{"head_dim": 32, "norm": "rmsnorm", "tie_word_embeddings": true, "extras": ["capped logits"], "init": "uniform", "lr_head": 0.0107, "warmup_steps": 344, "schedule": "wsd", "decay_fraction": 1.0, "max_seq_len": 1024, "doc_mask": true, "max_steps": 6205}
MLP neurons of a small language model. Each row is named by its layer, matrix (gate and up: input weights) and neuron, and shows model dimensions 149-297. Each number is 128 + 24 x the weight over its row's rms, rounded and kept within 0 to 255. Numbers have three digits each. A neuron's up and down rows have the sign that makes its largest values positive.
A block is one neuron, or neurons of one layer that tend to fire together. After each block is what it responds to, as a language model described it from the Wikipedia text at the highest values.

L9.gate26:115118097093135123125130169144162133155129111129129130145167101173088170116146119070120103167078103142134162126174144106134086127086157110129134088117114150155084114100138099143112138184124107128101108131128120134145132140161148149129139146109153140172122176110144097125139125194113126089184140162138129098110118105100156134110117155109124104159064129114112104094140161122115100173088157121119130132067169147113095139150105131144122183122094141150
L9.up26:138112134123111139138109116141147108201146154136124099122126120120143137064132108124101134133162147144140129087126138090147099106135117076146144105143139124141147119155120099122129138105172095130121125115139162066096103113124168101098124167137163198148160143155135092131095086096137129144136110124164124089143127151136103113106143101094105122144116154136175118143090180150100138133142133134133156195158086114128159141141144161131117130109082114134
L9.gate75:149181145132139124080135152134154125154163141129126135121167134117110116132176109097134130128145131121084125083108173138186146171156128080129110077139102146187160113153140133127112107159096095134140131130126129144127136147125095135151134123131141164131134125157125151095142147120133097153117141109146144145137128133144155163131094119069113113138159145116133073088146107126142108138164158123119122158157156130126127105177126093096150151080171117157
L9.up75:106155103132118131089121120103143133121144132153118136123120085150101137122160086121137096160095098139130074120141099134111130123167145130091100138125143088173127135090123093114120117119117072113117122143136110172103172119134089131108125102156137111095180195084126127127140102196144108127094143169140154126134161173128187115102165123106150095109137114094101114108173091088087149165130194124096137117123121100119167077132130113129129139097135114148
L9.gate172:146152170120148104114170107151111081127117140116094133134114154147119128156127111152138124109138117168125111130172157105109128136166114077131107151143098126140139122104110105160112102140075128154119121116134148130127097134172094110124114110146153084162125150121142133135121127138081109134110091106164159131119139142103140179110145196117181134125148129090143106118105093156108145138142145149135154130131102133136142133164087148127112160157144100145
L9.up172:144127101135151124133148133141124110102142130130105163141126123161152114158128098118132177108167105111079172101141182120147131102138153099141117155108139161117109162104122141176091123098146146106153123139089089118126077113162089155110144122115119119116126089127121151104171163128138112127134123148152158165140117111113124130124086179127077124151147145126133187120142147162163095161134105143121193157113137181142096117176100126094119135137133086139
L9.gate289:177140154136089138061120105123120131081143128111121146143098116131115091149131135129148128131115120146099131146127119131167095126124113104174139148185119111084142151102114135131104159162116103158151136151112106106166113165139105169137129125117111156139125145104120149156171115144122077099136106141163099145124174133134103104115110082095139072149147146162117117117101138124150146164148087152170134114130096125118145109146186142095138139161107118139
L9.up289:135104081132150138168117125109153142138116129124112108157122143137087114119132108128113134108159124134095120121087110078122162137152131132099113131094143159097094130146129135167091120128098148129112171121087165143071108116161162099122128148114133114136080120190157103122147106168130142117124103125118116156151154140104121127125135123155162155125107107118157134135145126125152119165085142083143099135174167102145140117145108145161136127098106149133
L9.gate387:118116146131128172150117093150165156155142130128084097136161176109131136110120094113146118153089155124094153166126167154130093148166081124146168120128145126137150101102132118148105106073140105134129115146086131108129138132122121118123121124137135129157110110120108090140111113147147088108149115138144105113117134160106181113164141104159110114130107145132146180080089117092104148123157095098147123128125083157142138152129160140120099118100119140156
L9.up387:156108164106106125128084099128119155173143097141142109130101143131118095126176125139126134133141133087136136147120136080127140148137121141174136190108131146147142144077110162121144123124143145100104104117111161111100139083094154105100151117121174128110147143183142092108143176163071087116108144120107116117111130173123131149149079133108149158163135165066145112125133147132157162061134129141120107169119126174120111173110133173132115120153117146104
L9.gate399:136129170148113169155161117137111159138125108135098147135150123148121117144161131155104137137138159113109117143189126154126114087137174107145166132149140158149128098116151110118090122127135147141162107117125128068148136113136155110149139127148124145093143151136124133127115165147097126139141147145121135155125131128174119137121143122138129094112130147122104134077146125157108149094168102112155143202123141105116106086077096136112129130178128119148
L9.up399:105146129156087133141152137141095120138128119137152102101131098148139119086149121169139178138062105149097119084147110128128135159116154151165132147115130164153150117146146155093139123100153116096172121147140147132127116099102159155156130159110121129103126113105178145080128159133146119102137086152163105150103152164099146115132111134129098110115157157117123184140127122101155107118187056080153095102073135128112150126122093186136126133145159095126
L9.gate540:096131082116119146111134104133148097147115139140115108114130117076122140184123128119095084127146163128160105104105111194120145155126091177103113086100092168130120151179115119156104115165109141103160180152143109142122113161086105145131087165145097142177148082138140136093107089128132108153088162111114117157124118153134133124124123131117171128097128133103138116049103128145101141099138134175142074089133144153138133086150134135141149134131102141126
L9.up540:133086172089089096124139132158152111129138144138138178172113109117122098102156089125117129117165158070118111086093101178139158176127136113106139123133102134083109154114142111142159120113134089111098131128121115116127125151122124148132126131144117153161098152113055108134160128163092118115127078153124152135096113092149105170157140131121143205075118150097140099100104147156115123152116159163126137121163105155152124116120128131135147150176158132112
L9.gate559:133136078181109148120183148101144101122097139131122138159122114145139107128175155161122140125149097121107102115120151127082158125106116106167149102138149145137164120102132111123087138146151123115135118128117145145141116129107147120142092095126132128116095162160140117135114119126033149154146096154122156139106086144146121112143129113180169147146123154147120154136083133137132149113161155105127129107110104121131156123155106126168107135121107106106
L9.up559:114144123137120127134127128126159129118139123111066176138129111142114081137121122124148158092135111145117144123101086141123129155115128139146142119104141136133150116126151127131098085104133133151118140142089124153128129113090153122145107120091113123111104136165102166187140075118126116123113149123136093124111123189158133127094182148090144115138099111166125120108126124128090142152132157121154139141168137151118114135113159152136169167126149134137
L9.gate675:175113104126109120128159090100113103118124147058104123146151119176134157096157144127087134094127086126128125171110135146151151161113162158112140125150132131101115119142145135101146102140108148126090113132132112145124077121084123101131104116111139146148124164156126136116147084164115127110136102149144143155112139165100201153139137132137091128134114126124109149124159143100100126165120120158173137151103096132149122120133125133094146164151103155132
L9.up675:165131134139115130126168145120105137135172097129113126099120115115131135112072123107103135116149096127129099166138163103155097149122086099138089089133126107194087136117131114092111113162059119136166148123134162086144115108106124144071110175087137131112087116153103125130144111155148136083157128158167186154131143115087101126113147131143136118130116116106159125128168122140155132128132113135147116153099127163116143129136150073174112134139113103135
L9.gate769:111125126163138133097115119157124091116138089105158103156159132129151120134105141112158157100129147146149138118168140171135092162154112157112154130111123182082127077106111146129117126155120122167112092142170111114144092081160115088119104127156125118120143129131136141145108147115120114077120131143146139137119139135105092117138126119144113163132158171125150141106142107096157119132135169150140125129152138121120123120113145100127099134163122123161
L9.up769:076087097116155129113116110165106143162102131101099126129101141116142150116130136125099125105152108111136099137172144180179170144132124118158128123142118148151106156156157095166090141134145098127134092127168133113131127134131127152124107117172139128166126087177100152097151139082143139136115073123109101150140157197113171119134144109116123144106106163105128165124074166107086142108135113113108106117124117145130126089139120119136135086084104113147
L9.gate905:122128159130098123138153074103113073149111129127136090139128140126121160114145165118097109129102131140148145153115128135103077147115119126112078125130115108123094151122153159153142136165123110134168132103138088102136089141105168106164157145134115136152095132085146117146151154152108115116142149129148129153155099089125147163144102140154137119107117171126138073115149134152070146174130195110162118092104114137129135099154166179112108152169114127126
L9.up905:176166128124167115113145113102090101158117147091119121127130117132118128095158122146123113113124137107115150142140149143126175119123133154108102125135132090128125118179113152125124168114096129100154132115129122150148161122097158121140105100125137128129107137127096113095138104139120139141152131168167159133148091100111156068183130119138139093167156144145140173136126166126135149084147159140131112103119156104192127078132077113100130152117160149117
L9.gate946:088140094125125146132187126090165101128144132105132086145115138119141141094078114159170132115129132115127132108137140145100149170167145130155111088107104152123113130120148128120079159154096135125133157097123153104135087146093140125117106102121149155112098139128092161131123122123119141129141145138158149178115132120115127162124153129171173128089158147109132154091114157132104135110117083136135110115130128162163118141136089174117140193150097153145
L9.up946:138154101119130125129128103098168156134104117117160136122162174081152076073156170109087168100124141180154148120126103138064093132149119084128122144149164095123094129146122137124110114100106132141115163129122132112099104126147132160134111136118149179135134117147129160151109124122089158142141101165162091151155128115118143130089128099172114179125115131112098163102096176114117114145141124100110144131144139104121149116144120164144115151091133136152
L9.gate968:143120124118130192133183111139155083150102192123097134160121146160114138107095113136087072108113114087124151148138132149145159157169144145149157148104107135131098107134125132109131133145123149148114139097158093107149127112154123153143114119139113145111136148149156146096112117148126103150129135109150161161141133129127143156162129119166122149121133100131107146151127171123112107119169129116160179142164137106118114116119100136106137134086137099123
L9.up968:147152103111099139128121129126120134080109128113107132172098122188097143138088149136178121102120131161160149111137142148119173108153127126129148147093123155113132096124159192128134169109136108140138088126116091126141079087143129128100114106119106172088098141123118143116162108109114107127144159162101136123150125085081122138137099150132144122147146125157142136150125119101134099162122130146118123117105119173109109157130114159116157143155159141123
L9.gate1009:118091161131092121137138134141095139150110125126113142095083160152111095122120136106169114088086164159124102128086141123123163153126109175082126114110169153160090095134166135152105104142120153156136140137097092144161163094098116124143147118122096118128138118147099114132086159136134069120103113120149146154114090135144160133135168131143122140130139109125110141116154141107163142159119141143130174126111137133149132062133119111112099144102141160148
L9.up1009:152106112087132125128173096127131145111126149124117141134152099090118129150096120089108116171150175097148162085171135148109132166155101121155124142108154116132140161143133127132118070114109097098141128145129097138152110148138110130154148106128132111145063143125132127083132136134107136128125147129143125130104106088146122138136149127121160083123112102108137152099118142138144152127149159102118124133135115143129146166120098131129113132148132130126
L9.gate1033:130101152126153160130158153116140119136111150153131115118123155155113179127118136137175114097126134108129098090122117206146167167155142169082140106130121164145129108094157098145108093118113126184115155130101143170111110116096136143113134128115126126135167116168133179088115127165150139139146154107161105127151093142114115114128129117119080186126101127134115157123142145159135166130159111109150078165113125144141123139100180115135140140132155164149
L9.up1033:123117091143144127148135136092116127108114088119124103115133122100144119149141136144117089096110130155081098103098106139189106128174135129116135101127091112128093129116092089166125066138115118100142154125125132125088080174142117102152134109129124142146124114149116101116160146121151096111108127150110130112146147145153139133138116151137118150098164127128140134161120157149112131150136090110132160116137099121125143141167114155151166144095105097147
L9.gate1046:139143142118123150146135123121097134107153100137130130175127129160118167125106116116173089160143114099122173146165102141102151128140131118114119134109129124133104175128076094131126114128167135099174169120166113126135108137127135102141113080099139138128142127119108176132125143071165115145104170115119092157137169148175114111153124108140138150139160139136138111122147138143091143127130156103143136143076152172139146101143131167127144143143175118129
L9.up1046:132148127127119147103092089143131147120082108132120084134143145145119172148129141166157122119118170131179097055169144161170103120173149106134162096090121138133154090105129117178137120123103162104122167137135148167141154159072088103155135116080135173109106119137128126100131082175140125119108123107129122128146168192136147115117100124159125122123154157167114151116105119118085136111121106137135139109132131139140136134137122129153116118099105141123
Responds to: Leading number tokens

L4.gate61:151110105113098125127163094107153111116092155156138118105127106116156094103154051162167126113131106145095140175156122129138129145152148123126120155140112140121099142117084136146135123117111133117129108134098130149129136114129116106142113127112156158135093114124094148133134108085115087097137140099113134142116121108141103087140118135167179125126157098107099161109142132089162114131178115191161152122102134141161123101132135111133131164103133107111
L4.up61:161083129158124151134135115123137123147125138105122115150077132138133060139115086142108109147164125111117140152117160114119149152172091141150121167110166142113126158136147108092121110104137138101115115122122135140134092125113147133131131151097118150135143168076127207092149093171175082116091115104156099145109159122113140129130167141144130144158126161177123108143125157142124122109169097117138174135130097117144094167162109148158152132075104114090
Responds to: Number-start tokens

L10.gate458:087143128130089111127099157126146120116116115148147160121162110108127110163115113150104146154144145125112143095101150113137104136114093140132135125126116145104163110112105145096105167154102115106201122115154148152170131149177166092088100109135100130092112136136157122145126084096152150152126093158131095124116123123166134122075068099130098134159134127078108168130100125151107146141148138194171133125129107177169122139133123087122133146125111131158
L10.up458:160112148149136104091120116086137138124121128100107096114153171120140163103147101128122098132140135139154095115090106137116136128156153085166098112157139118132125165138136143130145137096133112110126083117157108154093115124107117113099091138132156119153095139135094156124087100157138101158127153147116123164164106119150102107133153151164111119144130079108127112129142130149097138118161121185140101112107123098131175148104180110081123134156139107110
L10.gate707:122163105121113144132176144131131116141144137123115155064153147138123132128144120128150162130106123168088147119125127116087101157149123125128100122084126153165141092139078152134093166121107143145156144105119117111147122097152122107130113167163127139131135082114132180125155122139109145131139107109127197129150174098100098117143120118119091140106164138133104130113082138185152156123192094139121114143112158143132117133126124127129166152106172114129
L10.up707:139092140099102114138140122102157118163146104105107161107095125129111146102115100147131121135116158139114126146114144110084121130081103114124113128108133118136141118125108109132083129116152092120116116133071122132105093118125144118152110140132162122142165164109130107113117114120135138111139132119157122149149113153106145120106143113096145149133125130103131064158110085074107105080081136158108095092110149145137105093119100150147147173144097119113
L10.gate823:105126095138135144143175133118098117135096165140123129159155092121141131115145112161104129100125177156118123151121154146120105152147118136116087160108110148175140102142095179120150111140152138096182097109153113145124116131165143127114125164126138121167110099149156132059132134142157147156124085134138137155116108117136142120127108097130108120160125173103084192147139123118155137164176108148142128096108125111118144126077108090118145129106120094093
L10.up823:128074133108157114114133143146118126154084147118105105098113165107150113119151125179128126073117115137056125132118137153107127105129112103136090120160109140171096161132096109090098154191114108132161158118185121148158137139087132139139120129119106135092151108130093119111112125119126157110136138148140145125102120087164121137160137149072161119107136116095127098140121137125136147136140123153136136135151141122145134110083136105105103152140123115126
L10.gate1045:153088106113126068083111153103126119071135134137079155140104137119132082130161107171140149109143133125113124089108141125078163116166132097163069140132102120163110118178113084134124143149069130116132150125143134083182093140123118150089116124124093105120124100110093147062123127126106147117108112135125130132154152105157129111144169115123111106143139119080127184105127084127129161119122112132134099068141140139140138096129134087117128115134113120103
L10.up1045:062154160156119132123114127066134143106135142082132113110142113139137141102131067150149134140078137122115101097114121129150155113119079096161127089176108105142105117190115123105122198137106119108146116111141075114137161115121160116140094148131158143152149104142109106149102107148092120127162089148138104147127154108126157182171107131119079114171150110097132166126119125152094116145128116119124123119148097137118139118143107139144118173085117130093
Responds to: Attributive modifier completions

L4.gate802:137106083163151119086138114088108120120140124102103123136141127151123155142147115092145111151127138128095100141070134121097149118144150125143100087110129136149151118117169132109147098131144113142133107087130127160178106100137090163163140118135136139141102125136141135117164107120113132112126114133111128143096129086140161154171083135110140142130153134106099163088109108172083124118151119170124141125102124111122083134173174148130101117112133106147
L4.up802:110153080135074133133159108155112093118120105120105142111135099128118148130162126112154136122141116156103160117143136137127150076121098112144126094119182144150112155139120117135143135142145104117099120153108136120159073110126126166158113157162098170188109118149121139146132098156140126147129137075090116148108133132124154186156071128114143110104147079128120173131099130103127123119119128160133137142107160140132146106153104115152167103076150148086
Responds to: Cardinal numbers and quantifiers

L10.gate522:132095145137160136145182085123207100128163152098143131124102148122101134135121098156158144123135149149116176119137144153131146147121141122189094119142145130128112116081146133105136104131130143131129120139105166125139118136121095134147170135135112137141197118119150126109120152117119135150103151132147182157110131154098122112160154099106105135167115129118145129107115155148112134141180148127141160114103128157126126103123160102107134108142140144128
L10.up522:173159143127108107148133143123111156163118108100137130127092166103088104136129114107134122144133107157119133114109095145150107172144151099111134126090111150132112107072120089138103105134125133136142110108121107134151086119128130126106137103133109140148126140181122137128143135163079078120099143099193123171106121141148088155149102118126160107147161156154108134102127109150133122170134127162138115135119110186132133135120129115129130148135108102140
L10.gate533:118139136124124137101101116153117113112120121108116137141129167149110079154154139154151127121125136139072110130101204179128141138115125067109106082144156096155123116141084125141115154162168178134114132126106141109149153101153115126120119089159131091105110111124072149139128150146094119157141151119119132142094113124112140089117152150099156126133125091156114129144154145123166075141172119105165114115130147108108102140152123126119132177148133108121
L10.up533:090129110129129110142147154120134139153128172118114166164141088126134122136145133134141130147100102118149119109075159142136147144156171115131164140116124174146096112146144151143090112129113116143107132101090092166156105148124131134181120148121128105160092126140150157110114112124107121100138154129164124151107160155137157143150106121116164148134137163134136138078147114097092151122098167147117106134120128135151122127131134136163138176156186091136
L10.gate560:112106138126110118095169131145111123126114122098122151128089112112119114107083104140136082147131128110119157136122119149130103146114135140121137084125128131147088142143157109107129132123139106103144114108111130123164102109128120136129105110141108137127135122109121116126109149172172120095131153097091168115091125140090123102165166150114120140078162099138097127111177179112131159135128122158133144123126131161154113176115118145141152176165114148133
L10.up560:185127151131136140119169068130135093177109138098055119158103100149117176157118100133136126138134156156125149127091129151162152126131100153138113101118094120144104158145140118116120144108129131054138088121116105145138128132102137103113106133133148146162124104129120126112146099174109129141133136106109121166125112174130143118139087118124089173105160156155110102096118147109136135123136049134151117110109124142129150104116112112057127121153117084090
L10.gate769:150126107113117168101187145136159141186145108119121136124095137149111134179141099129098102156133175116138137160161149112175149158173114129122104199133084178151115101140151146114113123109101137133141124101120180146140124110136118138118136115129113111136124110119088129087171127149143112135107114124112117117128171102127084121174117123130114126122090125098154084127114100132089118099124132132096136128108105107133123085136115095113101132105108123169
L10.up769:126149147128110101113126167113119091119104160160109119132151072143152145109163110130115123143130080124079139112135171150143157163115173123158122082125111149162138105100130157134118131143083178087117106133139136131194151134110157101092112153128153104107119173149119141110145119113102099154117109134150149166137103101097107146150097119124108138155138098137101128129095132139178143089142095144193145109130124115117107113095115160151118136123138160170
Responds to: Numeral start in data

L9.gate163:109122104150133093092129130130124128136137093152138134138127154130143116085124112150071121172097113111141143101121159133124133132086093092123092152182103137123116155159144142131191106161110096110146086121126084136134109149168134170118136134102129085106110108099126124068132129143106107117103121124123167131135126138177143141103127105144116130130114083103146147152156141151090183117070123138152131145119099111125111128104079109099156147153107119097
L9.up163:198096086136132106105161121107106097135163132095146139103141106098166096114131116075122125093148113100136105130178149170117135116121104113106122109195113147142127130176168092126114152158146114127114133156144123162139086085135126133122102105121137121122148129170109139120104129142111117111149109126124135151121126142147141112138158121135084130092119130110114157165133127130159130159110055131173085128170123135121145105138095079138132127143137122142
L9.gate171:112092161105125116138160147105111084103155108123147090141095129118117129145103108125134134137131093113129098135147164116093155100130120120111084127145143143107143117125122098117131183126134116107146103140157084161206099144146136113100149135179104142157118142129153152079121122154130117175122109118146136119154104161121156135128153080130155133169084160162123140140072162154111108110100125125133134134146135176119108191146125092107120145123124138104
L9.up171:107131085113137104133114141114119125139087113113143106134163111145102117129127121120135159115156120123099139131153079129156136133102128112101136102105083100140132151133137116141070113114150183128147126113153161093133153108137130151130136149151111094097107126139111126119154117166115110111149142113151138091136118109132111176131129150115119127133160107184141137146117128158108103108106146124122144162128058063166108153113133106127093094102131130107
L9.gate320:152115070159148116081095162138140092106149115170120134156121129077147152094155114130100122110108117114133112116128167124146142112156096133125103118142108121166131088113129121114109131153126091107146127121152105163133119146158101179147071135090123126141111120129128109144153171099120167115112137142150138141118142085135154159097122144146101120165125120133119112112105127151113174132157132136149110114135117155155121163179108093142095125139099144080
L9.up320:150137147099137147109154120140147137102089107142055149137108108101130097110113162148126121124138112125169142111127137156112131061130127134121089127144096151161147075129149147139181160127103124105134110138164110110142112113162148140116114122147139105147139115113088110112109098119076136106131081141149160123122128133131119112131118137119153167096109170134136083058141065147116154100107198107149118101128174136108102117109118092113174180186139125139
L9.gate432:129107100145158161122107145126107129129155132096135131108133104157188079139152123097082156157093087157111113135129149127114103108148131149143104161145130140148121174123148119140129141140175109149148111127142102130118132146104137140095129065167159143138119113131134183079116140141130106095136117181133137170164118170134103127100155144137153114131158154106109147150103129146152144164140089167167135138152130133096130137095101133133158124157119140125
L9.up432:130123171096110130090123101108114099158161099115111146106126109086143098122174169169137155069117108121103150114108164153126122130100103131137083192124132129108146117108123111122118138144085119116119147127092096121094161135167102119141126123155154114139119135147138108119130143132109092112120148115169134092105099133155118142154156111118101083142127103134138097101173134107124145112136113121159128137127142107112161161095104122132126144084180109117
L9.gate462:146127136166157102102132157104134118133159126126126146105130126155118144128164148118080099071119119104081112147079112115113080117125132120120058145182113123110119099120128165095137158142061112117131103096111082085163143097091142106134099121123126160138107112127122122077132137119084151114138097130125084143154095149097117121140108123105159112122139120158166151135084138134199076118149134120144153118140119142165141140138108070127125141145091102107
L9.up462:151112118165132080123160160133090130171140148106113144121123151110122130159151106169125163111081149121105130155119127132105154106120124108132109131205098106097166127151160121075149140155105141107086097124147137096140126135143145110119157140108131145148111084089130111128111124091091131137060165130123157142114127147137134099119138146135128109144139122108130113142080142132142093134119175154130149108125089094102131113136118115117096165137115103145
L9.gate488:133128136136135126139120168080110120143125148059144120117184130155139138136161120104107138130133081112103138178143131151114125139129108104116104108137107141143114142151118172115117148135088098124107122114162097143175104131115143140127115096110150115178105132164117114050111104114111136147084127145161114135133098191088174147149128142126128094092138156132149161121160153155110120131125122136153161127108149123148092107090159153087116125128144099134
L9.up488:106094118178143054107142174159113153118135122105136152148151115153118136110135114127127110159109141108101087159116123116162133108103098135132151127132146109158117095138108136092116154177069124141163146114154099064126157122111113165078108151146128116096096141108107158131137139116080176131076123090131168151119172113142152133120121102124137172130093163119128117163137094141148138134101137140095123162157106087118156139127132116138078150106132126109
L9.gate505:147149082142157125070133136161115130207124115137132140128176139114110145187122109141099097111133111130119107129144173152116180141144086123129113122173141128123124154112107126140126119177135127147125141120117098147143092144153123110102118157121133133149115136136133159081183131147098118139120147110124123139132105139094152168200129091119152102144159132104094146099155090163139135130149122154170106141131112136116159092070126086125140150110126112096
L9.up505:112101147169086130159165108120151120126111187109177105158167125152094134175122143139102066127130116149130082143125117138125105112109124160135134089105084124186143089125122120050118149111122127131156128119156145158112134111090139104167137169124130168093117124170159131113139138142131146150145117111154162098176077110165118113115124125125138137203108173118140143117147114118107120169138135145126136136143065102153156116137129150140140142099164139120
L9.gate567:109124136146155138134158201120130158117150107095130148135153158151095136119130098132139154179124120108108183152133165135135149128152096098125113128183108110100119122134136120120128179175101120114134164121140141144142152113158109108076119151138194200125164137153146155107152150119121121167120105167154121102174107165127137117110100108100095107152109093118122124149129135118148137110133092122130123154116142158101148148122095148075154113133120130116
L9.up567:072075135152142135167126117112118119133099149125139175136140089136135150125128173152148141130098133144135114134100148134105111084126120163130124122137131176117126140114119106079192094106134180162130148115096129102162135146158126115181146146121108141140121104108117148131154126093142130123105144117138092138136172111110103168115149142139142136107147121147098166162149141134104114111153149117149095126118119123104123126087097155085105113099165137087
L9.gate821:109122121159133163129109144103166101114145124140121088144117099136142183170107123108093121152180116111122133149110144142172151153151145134117170175081106151151156112112136167123146079092131154115140100113128143156149065147124129099170112115131121138137140123154156141124101148147128102153072161152151119137129082136113138158108104124083147132135106130124094191148137110134138164101126108153176145151116158126136114121119108073096143148107143127169
L9.up821:145138124169141163115141065160130137111132081124114119095134071125125128149130132118110092118127100155162152161119123068153134156129128109159112164116143142133160126086152137109093109155131102100121143110189150104143102162144125120133145129138131124167134104136172127142164143139139095112107118122079124157173148156129101152110116118079111112110127125147137143120136087109114127149136161162101170150134107116116122122135145161117164094129148136163
L9.gate911:127153109137128097144122159093109147137113159091145139116169140134160138161117126165123183147103092183098156133113121160110110124078138143146128130153112098150140115139142062095132170113139165115126108135115128130152174136139118173077120127116162098149147138120101136119135090127106129123126158115157130133135145116145181165129105106091129090140108146110137159110144151133166132078186180118160112124073135075170088129132149144091115153083117138107
L9.up911:119122148125150107055113141136130157141156106089122158143107098097165130151137121137106136131113155099133088098157186147099108129121128116157076120146109136146149103081118129123086126108092113111117121097152135117138124113107111111103117174142118163112117145126089168103100185114111094152147115135146124120130095122042127148169116139134112137172132129122121131099139121161143088134132126105174107136126127146121137188081124175121082144098138126136
L9.gate939:145136113161152150127138123135130125148093098139096176103142148142068105094151125168132141089148133123123141143105152161073117114119111106161107138109154116133154105132120166102092109155071111112142116113109149115134126158150148121129113117122128145174148094154099138073148145101118128148125153136143132153165127099146154135139136107101139127180144128158120183082088094146145122153170090165103106110105141153141137103134155071128137103129112141095
L9.up939:128133116130149093138130139128115130151146139072111143106133123130103134131110111157188121145109115174074104132127147141136124091099106068095165109152099118115101144133155141115129115151152123086108104152142110122125149094127175115155125141102136114097130154125127147128092084138120156105110142153120109115109102199144109113146157160110166085129143136142141115171138150111131098142145140123160181096158135092125139155103104130136155163121143136086
L9.gate941:097116143114099134121119133138132120098079102182150119150128137090139128194172107139106122087139139110127096105110172129149102121167126112114073134148104140161157126098142136137111120146090112177172116117138103107167125125142128148176152116122133105150105122136136127122122158126079172137128148167123121128152104162154131163117132116114130125125117120134121113126137130125047122115119136183161110096141122152142143121090131092127094118130119150119
L9.up941:135153123117117138118150172117133128190137125122117110156100118093173143124155114159107144118152129132098175150111154116058137156137101146125136174175154117141092138194153151135132102182140155127113140095125146160121119111107139128149101110115129142112102116149137137067143161090145123130097124138117109113106144146140141080156144123138090116134200158078130207121128134129147087164107126130132151107113141117187080145124109130093148151122095103131
L9.gate1068:112108166175144137111118135161136077142119118111145097111123077106160114166136112149120137123102110083112121113097118130076079139151122076125084105162082109124154111170100107115115133158122119105114119164141138147123093099146135118114106164127133125124126109095159120125141136130110132140132128107108101141091108095141112166166154118085074092158118115119099126172096154147102107110155132177089104132149090148178141129114104117099112150156123140134
L9.up1068:147128105140140157084122149123110116180142135123146110145088128112122127126149164115133143084128140153147170100119158136138128119163110137165091197129080115118150140116143148125136139179135116147108117138154089098129123138166140126121108142122134141130131105124136101126113141122130113107123115140124096150141107111110149135162141131121137091140064105101178097114110111111148117073114150164129112158134148094127129158127147098087130121100099101147
L9.gate1075:099127131137124099095117160090113127124108137086123149165165107140157127108129085118134136123111115159137117109122091137117163105145116127159123104157081111072163139129157159080141129194118103117118112113166103139111111148129186114120141101126093099135109105125106149104093105113074132127119098122100116134143131152176132142115104130120130124127100134090140111129099150138091146171108124112145104073146113162100125121121154139089158116161113104106
L9.up1075:121117135115146106114103152111123158146111100144103111135130102098086167148134122114181100142115142185113106081147110152084127136098078102112131144068111110140105150096154137156132135123138131119131077152098146123143124161092116098122131133126130123141162161182104132141142120095184095136095173116109114112119176113140143157129160137117097103152127141145175149140114123180149155098202076135089126115109124166129127138121135121099173153117112140084
L9.gate1122:138111101142118111120160141121152096080154106191104104090110118116125140151161111089094140109150117119132138161092185133130125159153159110163142135142089135146130151116128133107105149190092124118149100127154122108197116127123088110137146116122079107108080134172114130083109148153154147151124132124140125140140146122158135149152119126126078091122092124145149149116125104145152145143158084143165137116117164162124141129136164139102121155131146117162
L9.up1122:143133094124125096149106142126144119096113166112128142134103105168113186159134089081118110127145104146096129089170146163170127119146166084126106150156123141174112121076129121136111151116104119126113108106096137118152060109117095086149119095159101130095122131121124132139125139093143113168113110142124143130131121167129129136114137119135153105089116118076118145101109125147109149136139106137163126129099146102103115135106119135120131128101105108144
L9.gate1155:161133095101124070106146137083125118109117140138116139095127095153128152117093104106082178136100130146122120120151153115102141137114096154166118106155113110140136165109115116130127124131161143117125082108074147138134120125133128130133100133165103136075118111142127144111120119101101121101139082114095175176096160092133156126110124089120153147165148108117109152135113145144110128153097092127156075119122113128094127127141123138083148124146104106119
L9.up1155:178108142135128119086113132134092159107134156099126121126121111126138114118118153125126115133126142153105115143119146177114105095126131128147107147147102153129123108151133162106112088107121114157107096114142113155146114091124186163128113175140173124125110116168101177130167107141130149113136137111139158128138127127164100137105112140150171104092123120110138114105123129111161159118105109139171112168154129149134105097134091108139140129162137121102
Responds to: Prenominal modifier completion